From a checkpoint of a small transformer trained on Wikipedia.
Size: 12 layers, 12 heads of 64, MLP 2048 SwiGLU, 110M parameters.
Architecture: rotary positions, normalized queries and keys.
MLP neurons of a small language model. Each row is named by its layer, matrix (gate and up: input weights) and neuron, and shows model dimensions 608-703. Each number is 500 + 40 x the weight over its row's rms, rounded and kept within 0 to 999. Numbers have three digits each. A neuron's up and down rows have the sign that makes its largest values positive.
After each neuron's rows, "fires in" lists the words (lower case) most often at its 100 highest values on Wikipedia text that the model never trained on. A number after a token or word is its count.

L4.gate1120:479518502441607508459527431479543462506434562579497442552567491464544463426516423471484483480499488483465489506470521509514475496490507485549583464516560583512551505505450495505540469530522495537509469468517492466557446486488466506521511497491439440559490477458485544528482537475472541521
L4.up1120:509497515512459479583553489516501503484496571492479445509411488460506475535481526507501543429556557606467497443443518497556494471530514466485509500566498424454490486475526442512515556454505428522483482549452426478502457499536535573495412538457514507516488505453453498475510442521537518518
fires in: "of" 49, "national" 17, "for" 7, "s" 5, "de" 5, "public" 4

L6.gate1247:492498525458473458385495487444476555567513536464453503511506525508456531460528519471518455495498518447490536471524505482526511457479461499522558525477498579449485591509485471544533461534475494434466548535462511427493497451520441503581508554438491477475503465479553580458524518497460571471
L6.up1247:551570474424488455467470546476478481477470509492531491567495449496490505510449500483472528536515426472470422453503561450616559447492547396494487522478503511479510474541463465473551526536575469474487464520543503500498504444552537509498443533575543509499508512517455470495487503551544468560
fires in: "in" 39, "through" 9, "of" 8, "for" 7, "from" 5

L6.gate1542:472467511525470524565523569503450551494500511582517635549519493465475499545532471425577504438564511504444534491506507463492525547489415518495472518510475469394553523523560496557431471490516475587496497489517533543482471465480468491530556555503555503534451549510506564450498465374455503543
L6.up1542:541558475449409501512519415493476448450593489555499515484487487527495506521499581447519531497453524421470473523550492552469467471472520481587475510500525534448502462554460470488491539523533521490494488481538468468460571483455474510511536494520486497482520468560461555524497509420572492542
fires in: "well" 33, "for" 9, "a" 7, "part" 5

L6.gate341:490500558455481544498447533462510536380508544547548497480497468545476571540521437444481516483527501519543507500463512518483458469541508481488555455492554514494519433507556488495487457486502508502466510601485482523517458525496427448484512492495501522505498530520449517508561470419476495492
L6.up341:499466504541530522498515495531443456500496454548537418411559582509380502509472565482527488510489549504443509552534498527569505461508452471505480451489456486472489442563484454490405475514499532535459513558487566483549496510472540534475565531450510487514466508513490485483461504466461511600
fires in: "one" 27, "a" 21, "an" 15, "part" 10

L4.gate1274:551502474532467436513508535527467522485493514566445465498482471505474505533476522518422488505453504491436464516481486489504510501476559562494501521524474505427462456494555479545521487542567497445520517560498476499564544509565491488476514570488430471562520499463513415477484495504515443495
L4.up1274:512539506481378501495531475533586553512507568463493445436525517499462567524448484593419603491490570532511439507489432548461390504513441518473545500590472498492505527480489515455435455453551491440538503426509458480584515559518514508514549407470497480479483489484552452549467554514566478518
fires in: "he" 13, "they" 11, "had" 11, "them" 10, "there" 7, "she" 5

L6.gate416:546489482473450550482431539504506505499460472546554520513528525440482503510488453448471484510532504490521579419461517518533569459459485545528505493423508514502537459535486486513497538455528483510420461511466612429552421500540468532534505513470529518511513454525498529483527429490448520486
L6.up416:517467471461487538515473498529502492472487485530503500499481480539493444451419473494467511494583556440459526551495600527437493536499579496551519498505545517495501525495480489531602533480484493519507518368484478499466458527454473547534513475559562572489506491511537499463538486507507561441
fires in: "in" 18, "by" 12, "after" 9, "with" 7, "on" 7

L6.gate1909:460454520533513529416499538512484477506426519484435493507538508472485571495469421415444535542519519542518529439465509546475534517406527567518525482514408443544528477566493450503505491533513495490530492440455573479545466413517479521481573578515504470491420478544468569484477495454433501416
L6.up1909:455477521571454539529549474502528501378515455560525453514501522491483516517544569527500476493538441550467497488514479557412491516489488498514513405496444563470456433553500506518579444535501530524425462439557525532499456556522492407453550506520484455520478428499456464481492378523511447443
fires in: "after" 41, "on" 23, "at" 11, "in" 7

L6.gate1687:485518472439490468522609465554543488490550548449529488481499540435481452537524527475502567495532489525520416519541557523448436477450465468491466597415541448518474504528530466498521540473592450491575412516454581512527478477449498519478441504406480483530477586447548551506458465432500524540
L6.up1687:450526535526464464490507489519423482494423515515527492472468502501501553483531418501573451475481469433499537556545467514468503523501546453498505476511490505524495509448523548499523426534530514586534485640422552487439518461500567506498468532441459460494493460558556509482485497576503531505
fires in: "of" 19, "on" 11, "ft" 10, "with" 8, "by" 8, "uses" 6

L6.gate388:580465509504488501501573496489536458531537513583494562510459571539497472503529512496489502511476503503483450527509428469508510546518489514469458478495452532476493522475429418486533420530457554490565425560477563468439491467463451503535534560435473500513507481488477513526508470527458501474
L6.up388:535542530470493472476532489501459508525459503432527453476447494535584493554559466489496495523549462519511510497508525485487529503500515541554515467574507510635484494518554586468531521555517512515528508451544419525480504519518498495536455473504570540470541458531483545475480470563470499542
fires in: "at" 44, "on" 11, "in" 10, "by" 7, "from" 5

L4.gate1890:496469435539546544516451547457501498556507454509477513474410487537481520457479542518517453515472515533437524438517529445546421532557538484440493593466512481431534492502497523512513474549501496526491464510444507498432554520503533561484459498498499494503470456523454515532466475524461461501
L4.up1890:473489502428496438492491483468538402476428519536519448493479438439563538483483554449488503466483535531498540535521486494438487499455478494417476482455469466443485370525554486424495502545534566554489434508481417517490537549486471465505528454467426552506443524493516433446490525519431451525
fires in: "not" 22, "to" 14, "will" 8, "hold" 7, "also" 6, "would" 5

L6.gate195:537520505497437473527494501431528544459520515445473547478498506409485429498478512488506488456509467484483512560443521555524501551521529529502554538471436528487524521542482476531509491528443475559468466491499446472519514535496481539547517537508473479526537487487453521549602431470450515463
L6.up195:467510465484500536482493461483462488519491543491512507532601466458495518476474514469487474429506500536437391489465524522499505515499464627542555438460413514522472447475429498536509492505519484563505468494474476453458496531503480533466560460499455524575498537589510477520533470519465517491
fires in: "by" 13, "for" 12, "as" 12, "of" 11, "than" 8, "against" 7

L4.gate128:535502513488537476510525496518492506529560541524468445501493460464481537456476478492522462479524490564424510515493562431492489525462566501509536522569503547480517489525526495492478468544457441471417419503529556527495428507539446529479549506464474474495523485491518502491481494497512505479
L4.up128:512466468435470502594546408430499535457497497457557504476492563511531512535435450499569478440475540501440519496559498485568504446454468522527467556529465465451565494438537473498555527479520497589480485434464499482499536517526487476495553459483525478511421508468518533502520487541496485490
fires in: "of" 71, "for" 10, "des" 6, "are" 6, "were" 4

L6.gate1976:531521499438521461495476486539418506450431535504511453469487479455482486438587474447552539517528491515436545485513537464458496411557525483496447504577533491484499464604482495459483590482457448481413430513459463550555449543470506514518538505532437481469427487502501479485452533470500577482
L6.up1976:496495505465514466509435526495549462488541502531465518492547501505523501453482571493502471479531462516479490580470462514460535505524527488458495517519484482481478437489512504439476506495436472477527479471460445493535490490469522500532458457540517532450445491491527484461512525480538541505
fires in: "to" 45, "not" 19, "from" 12, "t" 5

L6.gate490:474526476462474515413501511444491506502529528460524515492469495495493516426520494584510491485521518522516457497426476490414507561568539455544527497516491492568462503518527472505474448483515507523458519518487421422549586478502396483485599488513484503446498551551491550534485542465526508536
L6.up490:445525507473455558512450511514527495472514482451495466498500510547382488529500526463514505439530508496528493386493501509561463492502510462419476417554463448470487517491428493495542486464551464477494491530479473454486539473573449466518523579429521432493505500512582507529505520563505475562
fires in: "been" 13, "had" 11, "being" 7, "were" 7, "to" 7, "be" 6

L6.gate1333:493545522492487521447433520471483501562502499492527478525556579454477509493490492453520465489492493497528625465485503566515512501543447550526500478473522471471494445508506493454541491498520512506448419522439564505484469459514502520537504508488521506459519512491506537457494472453431482534
L6.up1333:500551465429508492468448519431503485549539538495489527518464494468518554361447476475560459521489505438522522505501543551550470506418481462476530494554528579533522516477545571463559549465540506533444436545539455444530430483462562516545510514490569483423463469473474512531505462508542554465
fires in: "after" 22, "as" 14, "while" 11, "although" 7, "since" 6, "when" 6

L4.gate1897:510485473486541498486490525498470555526525587470487560508524440522488451419503470490522462516492477432533497531425544544534502556517509518508540486483481519563485488560544488503512464491587494561539470531527482440494490492449395491429577542473512500458540486484530530483464410508483521562
L4.up1897:538492592464527493474519421548471520504504529523472494544472519513418556475514465536512531493512454464528492554437455512420473502549523465502488500491509510497521512507490451470453441457518523534622489469489578381527507424476519502475456474515527509529513474479480447475471510515445459502
fires in: "june" 27, "april" 9, "september" 6, "august" 5, "diving" 4, "love" 4

L6.gate857:549527538447575562493387516508457454504516527447538479458474463519421491525500483539463516568568497430531540489517519509498512436515515479507468459502531484407485493498491556435518493488539460547511433528435472480452485420487487561550465542497513567469466481564519498498439456518489439455
L6.up857:560585497445487438526470512492502430484472541549565519566519498524502473500456457467480461479468471488482511453503514530519537519441519541446471511505455451511463492488469501534518578462455486461478473403509518539514521526517523466433504498434484465461469517507462489513498486473532512475
fires in: "to" 24, "did" 16, "of" 9, "made" 8, "served" 5, "played" 4

L4.gate10:528532453512482530509451487461448505502505565549462482530499430513506544503534519543525455509488557432507518522480510516470539477517516444462529536437453510441517504559563530517457508502548513508476579478526544506498505424534590524531482526472506542490468553496583461493548508493494446459
L4.up10:495536506520553516467526465465492506521500509460464447480564501491435556594449494496605439415497485424501506432416437523549500543446521485538497470497456489502496457459504503512454481511508507518502582528518485477435459425491409551552575488489510525530469538521500572484528533420476523574
fires in: "most" 24, "some" 16, "many" 13, "these" 13, "few" 10, "all" 6

L6.gate845:449517524524514473454487551482497472546482568537510528530529527464523507528509513446485470428467453470534459456469497422552534478510487499486513535512461575535540513457548476470572488464470536474547512533480407479457456463551492533522396504501559484522465499558421454493445470548489507528
L6.up845:542428542474513520473517512518435481474501494542526506489495574471403450480492464532537508478416460529469485496452468489460455521472502464484530504548485476536506497467448505523492472460475455514513508558502492532553474521478535524401510548586499534541473499487491477523490530531475437490
fires in: "his" 29, "her" 23, "s" 17, "the" 9, "whose" 5, "their" 4

L6.gate1960:553583547547439475501501520517516440525523546553507514498472478474566476485504427500521463500532417463507526490492515467481478511531473553507500512455495616506530575469472450498518453463492453474524470504426559448464506494382482471516467540315477526486517487502485487499501520492489536543
L6.up1960:533491548506494504484521468558584523452460469526500518493500492496510481549504560518512518524509534426503487444487566467493502506473508487458452483480500437511514584479471502509585539439503498537462503482424481544565468468542488519497517528469525586475560504519558530481538598512548461440
fires in: "a" 34, "with" 26, "in" 11, "by" 5, "of" 4

L6.gate1037:436498512516509512453545541519463480464455494480535467488439450438562469437489520486512533551484475439475537501453562481478489436467424448547534523502485437528438569549514543470488512402533426534547522556484514515494476445410460507445398552525514483542477528536524522435512487560489527455
L6.up1037:479466530492499501444461517494516495518492557449510507432553447473511551516462492523530527526559549570487476465500538492557459456530533493514488591547500414528499594559535488509476540450545493433493482505456508480479532490537512525505437474477464555508457484563565497496504507464496505506
fires in: "this" 25, "her" 16, "that" 9, "s" 9, "his" 8

L4.gate1230:552490532460501550515509482488523458492520542533492512465458454491543536394586559458502589468582459494497371572462570548478467458518501473459459436486460437533500604520421436526499522476553497518477544502519526495637500549500496517494491547450475488500519508419530593509536491504477462502
L4.up1230:521541502421524509494436488484486517500457469567429457445400532484513516516531494462476466491437448514519616503536552454539519494493504469572538551552498519539502496457568535551490453545519468464483514488509505490468538445515585448559464560548500516462464453523508432501521537475554451484
fires in: "march" 31, "february" 18, "april" 9, "january" 7, "civil" 4, "lab" 4

L6.gate252:544495505505441518441534512519494493491541514553428504504435457598490515509552507416478460501451489520463462521454508483530511526485594573507481502454608577535494501484522509493536471467574536454447599586547583455549546459579475512501469427458510493504442497538487494452479520507437403476
L6.up252:464420419525498532430532503474585419504553480485472587503494490532502463540503459516485484516481451511485489481579505511484481528484505586501483473476481510502495514421508555508469517520489577491445467474526485524456528516502451498485534479523526520420495506482478527474602461495538499461
fires in: "in" 27, "from" 21, "between" 14, "on" 13, "through" 5, "ca" 4

L6.gate1487:512521503506480505526446452495536535506559501498427589506565506510498482525439489548513628490438459504531450527515516542594424498539577495487496437551531500563502511499470402447466546540580514501441489462557509441505543515506426526488495502496510531494551529508476520471487411441528522484
L6.up1487:494488483608505447483530484452466510483547487459461504582530395548465543491518499544503441501544512562464491500523418513420465490476450483498537503563550521525515486492514448496489464509488539508480521492476497504447448471467523521483495540514534528552509485483532531485497519533485561503
fires in: "this" 20, "the" 20, "these" 14, "those" 7, "each" 6, "that" 5

L4.gate1785:468494508520547549463495589408491462529452536505493509459514457459484549453443513583438561519557496467462584493466625478462487507494535477490513538501491466494569493520561523498470501474499532530506526498495557511527575500546494475518474421539505424467434495553499530529438536497549423485
L4.up1785:400463569542514537502481530497473450560549528467478520574496472533485476511446514534516490519477581476539517463506491496483484507524445527532514456608413477509479501517516427507501389510443509498500452499473519517451471448535517596473450496509547517530538482550530491489484503513432615535
fires in: "4" 20, "7" 15, "5" 13, "6" 8, "8" 7, "2" 5

L6.gate98:535493524520437561536471510471513471447510508439485494509479532539570445436494473482489476476538463490460530487476494582515532523537571455523576489568455491511492540458519495483440481502501485511573556615486504504525513416490466569439392512539538528479490555520474516527524548512509461526
L6.up98:560505490500483533538561482505569517519488530448434468575490527556495494526464492449600495527468518476499494586525468580454437529517507488540546480513578502532537487441501540528504524493529508558511555524533505442555521439515493540468525593516477580489542486502466489535507530483490504602
fires in: "with" 22, "it" 18, "john" 9, "there" 5, "in" 4, "and" 4

L4.gate1485:538531574489493486480506503491403556536512468503472436486475527445533490489521519502481512523459506533455496600546526492562543430514494487494481433532547509472528438536404508490437539473531527538459554577521439501490456493501489520419462573548507567505519506482529501480506499516509496468
L4.up1485:516430514466553485419461431411478414482504467455503482529524559564489476502531529504541518496446493510494478497495488540545533503533602461552523616502530518549539529432467513446441530444534455538544471507487490511523556483462507460628533598492476508535488503545472568474489601476478508569
fires in: "those" 20, "several" 18, "few" 12, "these" 11, "various" 5, "six" 4

L6.gate1857:528470582517476474518487507446478476512500560481506461443493463456462585526537481550511495502502491486455455517501515500548516554573541490493385495522469532527563480450524485463466462535500462542542463526449544576549468542471497503435503518462518560437463489451520529492471507553495419468
L6.up1857:542484504576522515568489463511495496350514462528487442460503554538455501429541591513513596463496470553495509450601529451497520491534622530559510526481531474511457521440555461561468514431490449496474614487513499486468552486440511500512507501447448491487427555499529512489528467454487465522
fires in: "of" 53, "most" 4

L6.gate216:555456446506546445462554618415424520488490534559470497536503502480493541464553484460503567485528498577428469444410490478534517467469588527449548479468476442514532441535540426495453432529536509464525467545477499553515509521500501507516572531476555540519495489497551531497564482538548460501
L6.up216:546497496578497508539466491454483517509468493535524471499476438466503492622448520484489545422528502464482507427529513568538514479513480491473470403530525479448458474406503473522428502446536510504561535508508548492522541472498459500528466453522536478499559456471517451544535508552481493501
fires in: "the" 40, "of" 12, "his" 10, "most" 6

L6.gate279:533547436488533482507491532483557465526487528517519435518468373472459529506470523518483543524424523448510515497463527468486532587523508499551515564499585542509505479513522529490531492464537471488533549504417501470529468429504438481453502467493451518546438553449508490540458548445491494451
L6.up279:509453534470509455466532497533500442487441495602530433490517465554506441547517538482447470451515515585522507481487489528561507466495489531523514424470457444536511513389491486467522502483525442505559518487437470510497478530497458438509509472497507543521425406475561484461456485497507488471
fires in: "to" 65, "not" 7

L6.gate1062:471505596451509506468556509444555558548461529436510520535409467425493552488400596519451506569523486527509520517419523477498534444547443510434459514483499437502553530584508467481467452596523534466499481522478464486534523523584512474508493531463424520490482417499537492482423486474486539457
L6.up1062:538504498555581464487474517516463471458456520442454511459444561464531522456491513442505513472513474470516430492450518475518493500510546509476416451519522506529494441437542449547470552499476474534479482493504526462468518463443570557461499475524526494438495429460533511403517425528500459522
fires in: "for" 22, "of" 14, "had" 12, "be" 10, "have" 4

L6.gate868:549513440448502487474509438504536474532465505535461494501544486449541474565470477451544414463508521614474506497545531479518513451437499522412515465454567486504546455457535530447554491526508494559472499472508539575558563536455410565490522584496519502488546463539531523503532459452426424490
L6.up868:500443506571529420529576506529531501455479492507423488547420573444492519484486475522489450558501545455449449485457479528577473433524493524555548465469555433500520490542457529458455461471486493485451449511466499554477560563458481510460578517469545463536459451507484521490475558599555495482
fires in: "on" 18, "for" 16, "about" 8, "in" 7, "against" 7, "to" 6

L6.gate948:559488503479475449518505504475528508520500486535519463410484523544519550469462456532525545460514499451566553568545511480434590504486535528518500432496516526527472484489480468505476539497525445524486407528505562500495453520417552507539533518537461504456473547484530470536501522419498525550
L6.up948:485531501562496493466467512490453500536459499561477537498540519557587488564404473466490441544466524494508493487521482502509473477548497534485485509554498478536465542455479497545557585400511537543612470502476457502504520507487539512491395445510456534574540486483458532531480503528497505516
fires in: "of" 34, "to" 8, "a" 6, "former" 5

L4.gate249:468481446576521556527457449508510490500522509490524494483552481531467497484581500474489573472514555481542543474452498551511483485463543503480511528606585451542559510485513523494479533536486488548488476538517506497535564583525429436546493502497530418454591512506507544446458545420497523446
L4.up249:519502481490418532503499483492452537497524527535562447477558508471535530484497425538486556500467525490449517431499466508498531534445497476508388483509478508412470468522457536481532559495494500472494523471450489549449512434450504463529476461488506500591474431513540502455490533522566484481
fires in: "made" 16, "were" 13, "make" 12, "are" 11, "making" 8, "of" 6

L6.gate1662:446515500537549488509380520507471469480472492486473541498482441465468434449453443508558459498538487535427578512460579470496533502471466480515496553489526524507504535475499482422466477545463520539475535518450451538478540466472474492476484493559491487502431600510576573545407483452539536540
L6.up1662:566524436473558473446509470511554530433523488475453438515418487516519485512496560525406486510453574497527499513409493508524502473458573508501536525486483435445461443482472462484506540524485489536542509459481486568556452491586492487521492515463514541495509588512535515517491406527487517494
fires in: "to" 87

L6.gate1431:549510497578510523458512468501507540519529493438484444481582515488502467530418473448489490500471464527437493484438505528556479543527467498488476472546511415522514575459478490470492522477435517592500482487493526514527485466519475462520503448544495493547510499441500596483521470500527499368
L6.up1431:561462458549475516471553553473546515554495495488469483520496499508557449502539483499375476517567444567444547516476489503443537537534498487458536454516559573512376495551514431478489505502478487463477568475501449513507458504586519525505545433583464562475534572449527480559532432525511509468
fires in: "5" 21, "2" 10, "6" 9, "4" 8, "7" 7, "march" 5

L4.gate65:506536520467548548437534466485485520520538500399431504534527511508480512476524489506545575543533500491499493586457537505587496434538534473402482457457522584472523488437516540530527468558528489531481552544568453465494485559499560522486469430474507511412526485487504557558455432548526381496
L4.up65:521540586465438599512537529475514532524547440474495519517548507500482470510584516539454483475519466521552473517458513487565621462482524479414512501483489476462552565525430512535518481520540493445492498533479487507507469545522555523520473419514454491471570502476493479516512523496534440476
fires in: "january" 14, "july" 13, "now" 8, "august" 7, "thor" 5, "lamborghini" 4

L4.gate1006:422509525509427505537490486516475515447439439499492481491452518498541524540494470443514493476538540498479511441480492452522539475504538582450481530456451494534524430483548431513526473483451502467511463546517498469517573512448514465523566555504502545490466477522514517427528476519472431526
L4.up1006:512575444537414542583492476476491457463514479460575476461489526513493504516553501522449445420480459510516515493567531529526486523446471520466508474452454488526397507464515455535559505525552449511523477483457528449478540520530536588373541544466439541464430537501469516469507500498492477525
fires in: "2020" 24, "2010" 10, "2022" 10, "source" 6, "2024" 6

L4.gate222:484503567495538540439485494508440497496490500527483459562531536551459509446505469475567496499495463446520490511500565530461513484498451466471500531542450524497530501506456482507554543545515495484489496573499540535448488512550530562590453560491445503505521475560482460511461517534559487505
L4.up222:511577556473536494472492535453476483512508429494532432456459530513540478407512461474589487438492519510503492503579552492485535482584559521520571518524515502529445541440505521482574523515499495442524532417500443511485514490528479466507488514517522512530469488505471476527461592532517526524
fires in: "of" 32, "central" 6, "north" 6, "one" 4, "rangers" 4

L6.gate381:545562531470504466433514477518512529542512514494425548530442488596424479452558500519519478445500471488523478587479512507501496495484504538532451594491469545479614469436476522501516507473371506517477448529419510479481433528510537529538456540462435522468483482523523519501541433502504448495
L6.up381:505507533565496475523463454531479479531479485477546514473497520498532422553522558521468499483538462539468510552581505505495490545497458509539598501542473515437535598515437490476528553498484469523559469456488481517447464494505485557423532525583507623511457510583566530462469492446453496546
fires in: "of" 56, "the" 6

L4.gate590:440506509406515483508468535508532452537499555478492502572485482471511531422577553521466480505525469555458484484482460514591464497485480427454485457488565481466481490431446517488506469516569498464482495549523487545539547499461479567568487498526464552496509522547477508509549533517535439496
L4.up590:546478534450479531452501589448460492547509452492501521548521554452571457464468545528561484525490486524547498542550581464543468552538431433463478512531513470447484513483492485439481521517515497468505511551528488553456517488508496530524440570547493477436469432506508412482548496469534523577
fires in: "june" 22, "september" 13, "july" 9, "november" 7, "august" 4, "december" 4

L6.gate319:459454442394455540565458477490566485477555528548444479534519518488496470461521512470552494522549485484469529489479553418533494526439553515526507534536490571520452494479526605485540542535520544453473465484464521508478501487502402508513489525548530521454463458516515619445464523517548594540
L6.up319:521500470498345568479524493474457481580484494524527405504529466525577535526459507445479553600535510485467503464498528485467451550505510447481566473527485593425477500425526495500507534470513504502529434531491446476497439429478480548512518509529572507523470480489481446560473469467445510532
fires in: "in" 31, "under" 11, "as" 7, "by" 5, "commands" 4, "times" 4

L4.gate572:487561470454472488405512497512512529483496492542456509486528608534483483497495483447469544507502471479486464505533545497574448545496479534504548539551485525497483520549436547429475563562559526481576528524507605470466502495484520407526516557514522463487519528516530505502493483504548560457
L4.up572:512507497502502450598477490539501549449482495471558491474516520534566516438474485486561422533427574580406556414499526543433467538490481512521494523457527460511548459561534464512569500490499491510458406537497450450525447476523438522548513525458541458477523512526460503499455479413442539511
fires in: "when" 27, "which" 12, "while" 8, "if" 4, "where" 4, "because" 4

L6.gate263:584515488516513400390485482498495521489494471506495449545536444538499537536471583502503533475516528420486471470431479559470490516496479512483525510567512481501486425515499511423511457494503500498514477486531520463465538438532462507489495520447542512515544550460509526450422433548537504461
L6.up263:554454496538579497540397525502519559508538497506501511502534530509544440494519490461465484533461486444475444438502550569531469520507467500555433487532509564493568533440452532511537493428535467527539544458540522378512532561476428519532515508524482535466498492473545504449502492431482433440
fires in: "the" 37, "of" 11, "his" 5, "2013" 4, "after" 4, "its" 4

L4.gate1613:467518544518474507454525570510473503563553563483467451509443491559433563511471583554415481509515472472506523470414483458471572510505463538533490424518566522457542466535514491509541496542482477459520545484419486546502554538518475577511457541515503528464503495522505517463564481442462529455
L4.up1613:468565561443554525499561528623504503492507482522465506491464556449500525474564387463528530470463508489536525530463479461511594548511486528494494446418517577451487488477571472508526458510542467517546539508540539457451530495553494470528511417425578541421510514407521477501466525582574510471
fires in: "july" 18, "august" 14, "march" 12, "october" 6, "december" 6, "1" 5

L6.gate1332:512461591529490455471487539499494470501525530485473481538538486487464492575574487498461542527454494503579458504454494464522523454484458484535475528625531445401505481461569471501518507487580523521486535518528462545444560417507534573462468560534570480538477465498503528475502516490540558506
L6.up1332:531521502476470528433484504553523478514533452446526445508510515519495560524525543518494485524564476510525408522499519557465407490545584497471449568488486527521440516497525489504468461403490504505553507521584486442500548455558511422579474563550471497515463494547466459494503484438495550466
fires in: "her" 24, "their" 21, "1970s" 6, "new" 4, "its" 4, "his" 4

L6.gate1658:475479493495469419518496711487545484584475510510471516459474481494483513490385550511468554502498516503528541444519541488578565536551490540487552486552522513529527521525538553556538575477571499480438399475474508468524482512569479518524563454459424473505520465480524533504486537540461493537
L6.up1658:443569502565443496460522494527501514529453510501561478483571539479464514454504628482578492501522526468557531466517576514471491520508469544507491369549468493500388481456432496522462520520544496534502478552460491496566504538471491500495540504475528478549418453535472544510471560452521459496
fires in: "had" 24, "was" 16, "to" 7, "go" 5, "went" 4

L4.gate158:536511469420493512505479459466518540438505533513471413558561532496506437460519517439482495504469471458566514494536465546560570478534504469443623537499478466460540530437506495565497440515447499533448505482472470509430455514459458509563608541544476459538442477565485454492496505505523577537
L4.up158:508495552485463485486541564475574473485474508538566486460537477505467534563450491479513502472511479544545456514577523467489515562538477539476513482469468449499515561460458471493533502507527466394508477414533528487517514487499475553494500477406387449515475493464525450472438441509492476474
fires in: "he" 26, "she" 19, "was" 9, "appointed" 6, "time" 5, "of" 5

L4.gate378:535502488537532464548465552552567403529482476574512478493523529580425533610527442526446514516505498444573516420434472587499475432494503463533495461463543522489511461543487483504530494501528455502472499562522514493490493476442519500394550512510569571467452452510598555481478502476417556500
L4.up378:528526502489503523521537506497509488489524479435500520498461460448459509507479504501469489482493511494541422460423419508572556519463503561342473530492483517441474445490513454510490537510535477507430443474476530420448501475470520555461544471510525449504514546548404536515451591494490437511
fires in: "new" 20, "2020" 15, "2025" 6, "recent" 5, "2024" 4

L4.gate1799:475543481447475521517474506400476523393499484525504570527490547537547615431534447558494459397449569558477496554414468510462513523552488530504430580492530488527565433509523484486462480439577448510538520461478483541549547438501524462524577535463469541544421523501539479468420408478492427438
L4.up1799:507461547524436523526564486527465487494504517570465528497487569533542525489532546465483466573499500448521495446492498544467540543534521456567524558436485488542496514536551504454507431481473432485592478487499508514524459457477494527501506495481440458578498516497486572447458500514510562568
fires in: "more" 31, "most" 27, "higher" 4

L6.gate220:545555549512515537459475483442487548557561506461433517536537439475432483520545452510581454498466512529550505499515549494469503548461514528466434467549493545482497425535494579527497463546554520402452489490458503465475550475492512488484513527509483558428500484491569518495485416554449523505
L6.up220:517473554545529548498504583499437545458458523506509520496452507423510534532454545480448545416486496461510489538463501526547567469442524533474475433502543538482515462527484519432572498560529479508513501496501468470487494496510482538516495452542533467504459473469561483550537501553513465451
fires in: "june" 17, "july" 13, "april" 12, "september" 7, "october" 6

L6.gate47:558447528533466535497466497510505494591502518476561498539496444467493562516488493495494545520479495432476444481430603418511436485595490444474472508545467532445439572468478497545544493545488532475576529491487478476540438495404447553513508515459572501499533475565462458519460510541605499437
L6.up47:527529526561520543456588516519492501547587511540472535489499456491467514535519482453435556536513498538536494490500491434560468560543537536430438537485451601547532603503543563510435475479528512472499492590453519500479484433531467527506501527547504491518506540484488473501529496487490627491
fires in: "6" 13, "5" 12, "8" 11, "0" 10, "9" 6, "7" 5

L6.gate336:502484488451448536457533513503523436458588574573504437487515503484480482452577530545489480520547533545484579515443511444481505463508440506447412466541447534530450512483598493457524471526551523562550483483504432519520498535464500481520488485480539520521602541481517521555512446474443539551
L6.up336:573571520500513430513497444488471523593484498475437557489485437526453536434536449551540419499422451493473533492598478524518499515526511480461501531530492473583504534490477399444451515562481510503484475529473497488473443456507509537485570513567461514495456511492521472518531499487540504497
fires in: "february" 18, "april" 13, "january" 12, "september" 11, "october" 11, "july" 10

L4.gate1017:493530423471537506475464535500486489536512471552542501514568553560542492450497503518475509541484496519538517478461479501500535413501518434432492430522483478519449520576507502475450542485549525601495566519486492494496527486503592522497436515469447497531490492480542539441409518431459473493
L4.up1017:579512499489478484460532475511480537491534445535490519532549493520550507449493478413523508485521562501424440482552447443514528484493464630577548522442531504432493453460537545513467444500483513494516467507437520553491504462412430532559624507508511492586536481484490516497544544480482540540
fires in: "these" 26, "were" 11, "are" 11, "those" 9

L4.gate538:523518495512542497519526516498542520504517545561500494568516546475491549424485516540476581457512505481382503519522488467462480509512461450448507463589445556465644466416538414529509514524536472586557479476508491523533490454508546495487426571465449520531494528537505429517474476503454372471
L4.up538:515445518491496452435494458487502445497491400467469485542485562561500495508534459484524414416505517496575510415490516491491497441551568483495557462434527466531448545502568522466530557486494463495361523536527511467507476531511465560519535467529524493475492484524546507473464485511522533544
fires in: "of" 44, "m" 15, "for" 4

L6.gate1115:549555439558559494534410491480557499490480540547460495509512535445489494505551477492523474485493500538522469479501576541526461536510506448549570489491532500501534464475472519490511500472528496514536500544525477515497522503558462494518490468488487511608485498475543518496496456515465459487
L6.up1115:564393498512522535475557528558516447564550489472525435541509390564537456532515471614483526557629478453430488533521422570521553542433437432483517499480512495502424490511535515506540525563501491445488446436504603560349462465568504458528518522436544575548486577521444381456485454585482486490
fires in: "the" 19, "this" 14, "they" 13, "them" 8, "latter" 7, "these" 6

L6.gate1656:531536493509487513418451575546495530551520481511438437466411499465542569459537494462454529515505458501472577463416522492464465551450501528518537429493522517577509504535511492466532550435569514468510459493496476543468501495508522514502412465480547485481444475530514532448481549440481487469
L6.up1656:512390456561516519520482418507522478492454508529455532534534598503450494476500509421476594530505569541419475457460379535511481463478515527472509485492540482431475522512460498520486427520401534509505561508510477509522485511489480445466527528491439498545498499474568565551573527608561483450
fires in: "in" 66, "on" 26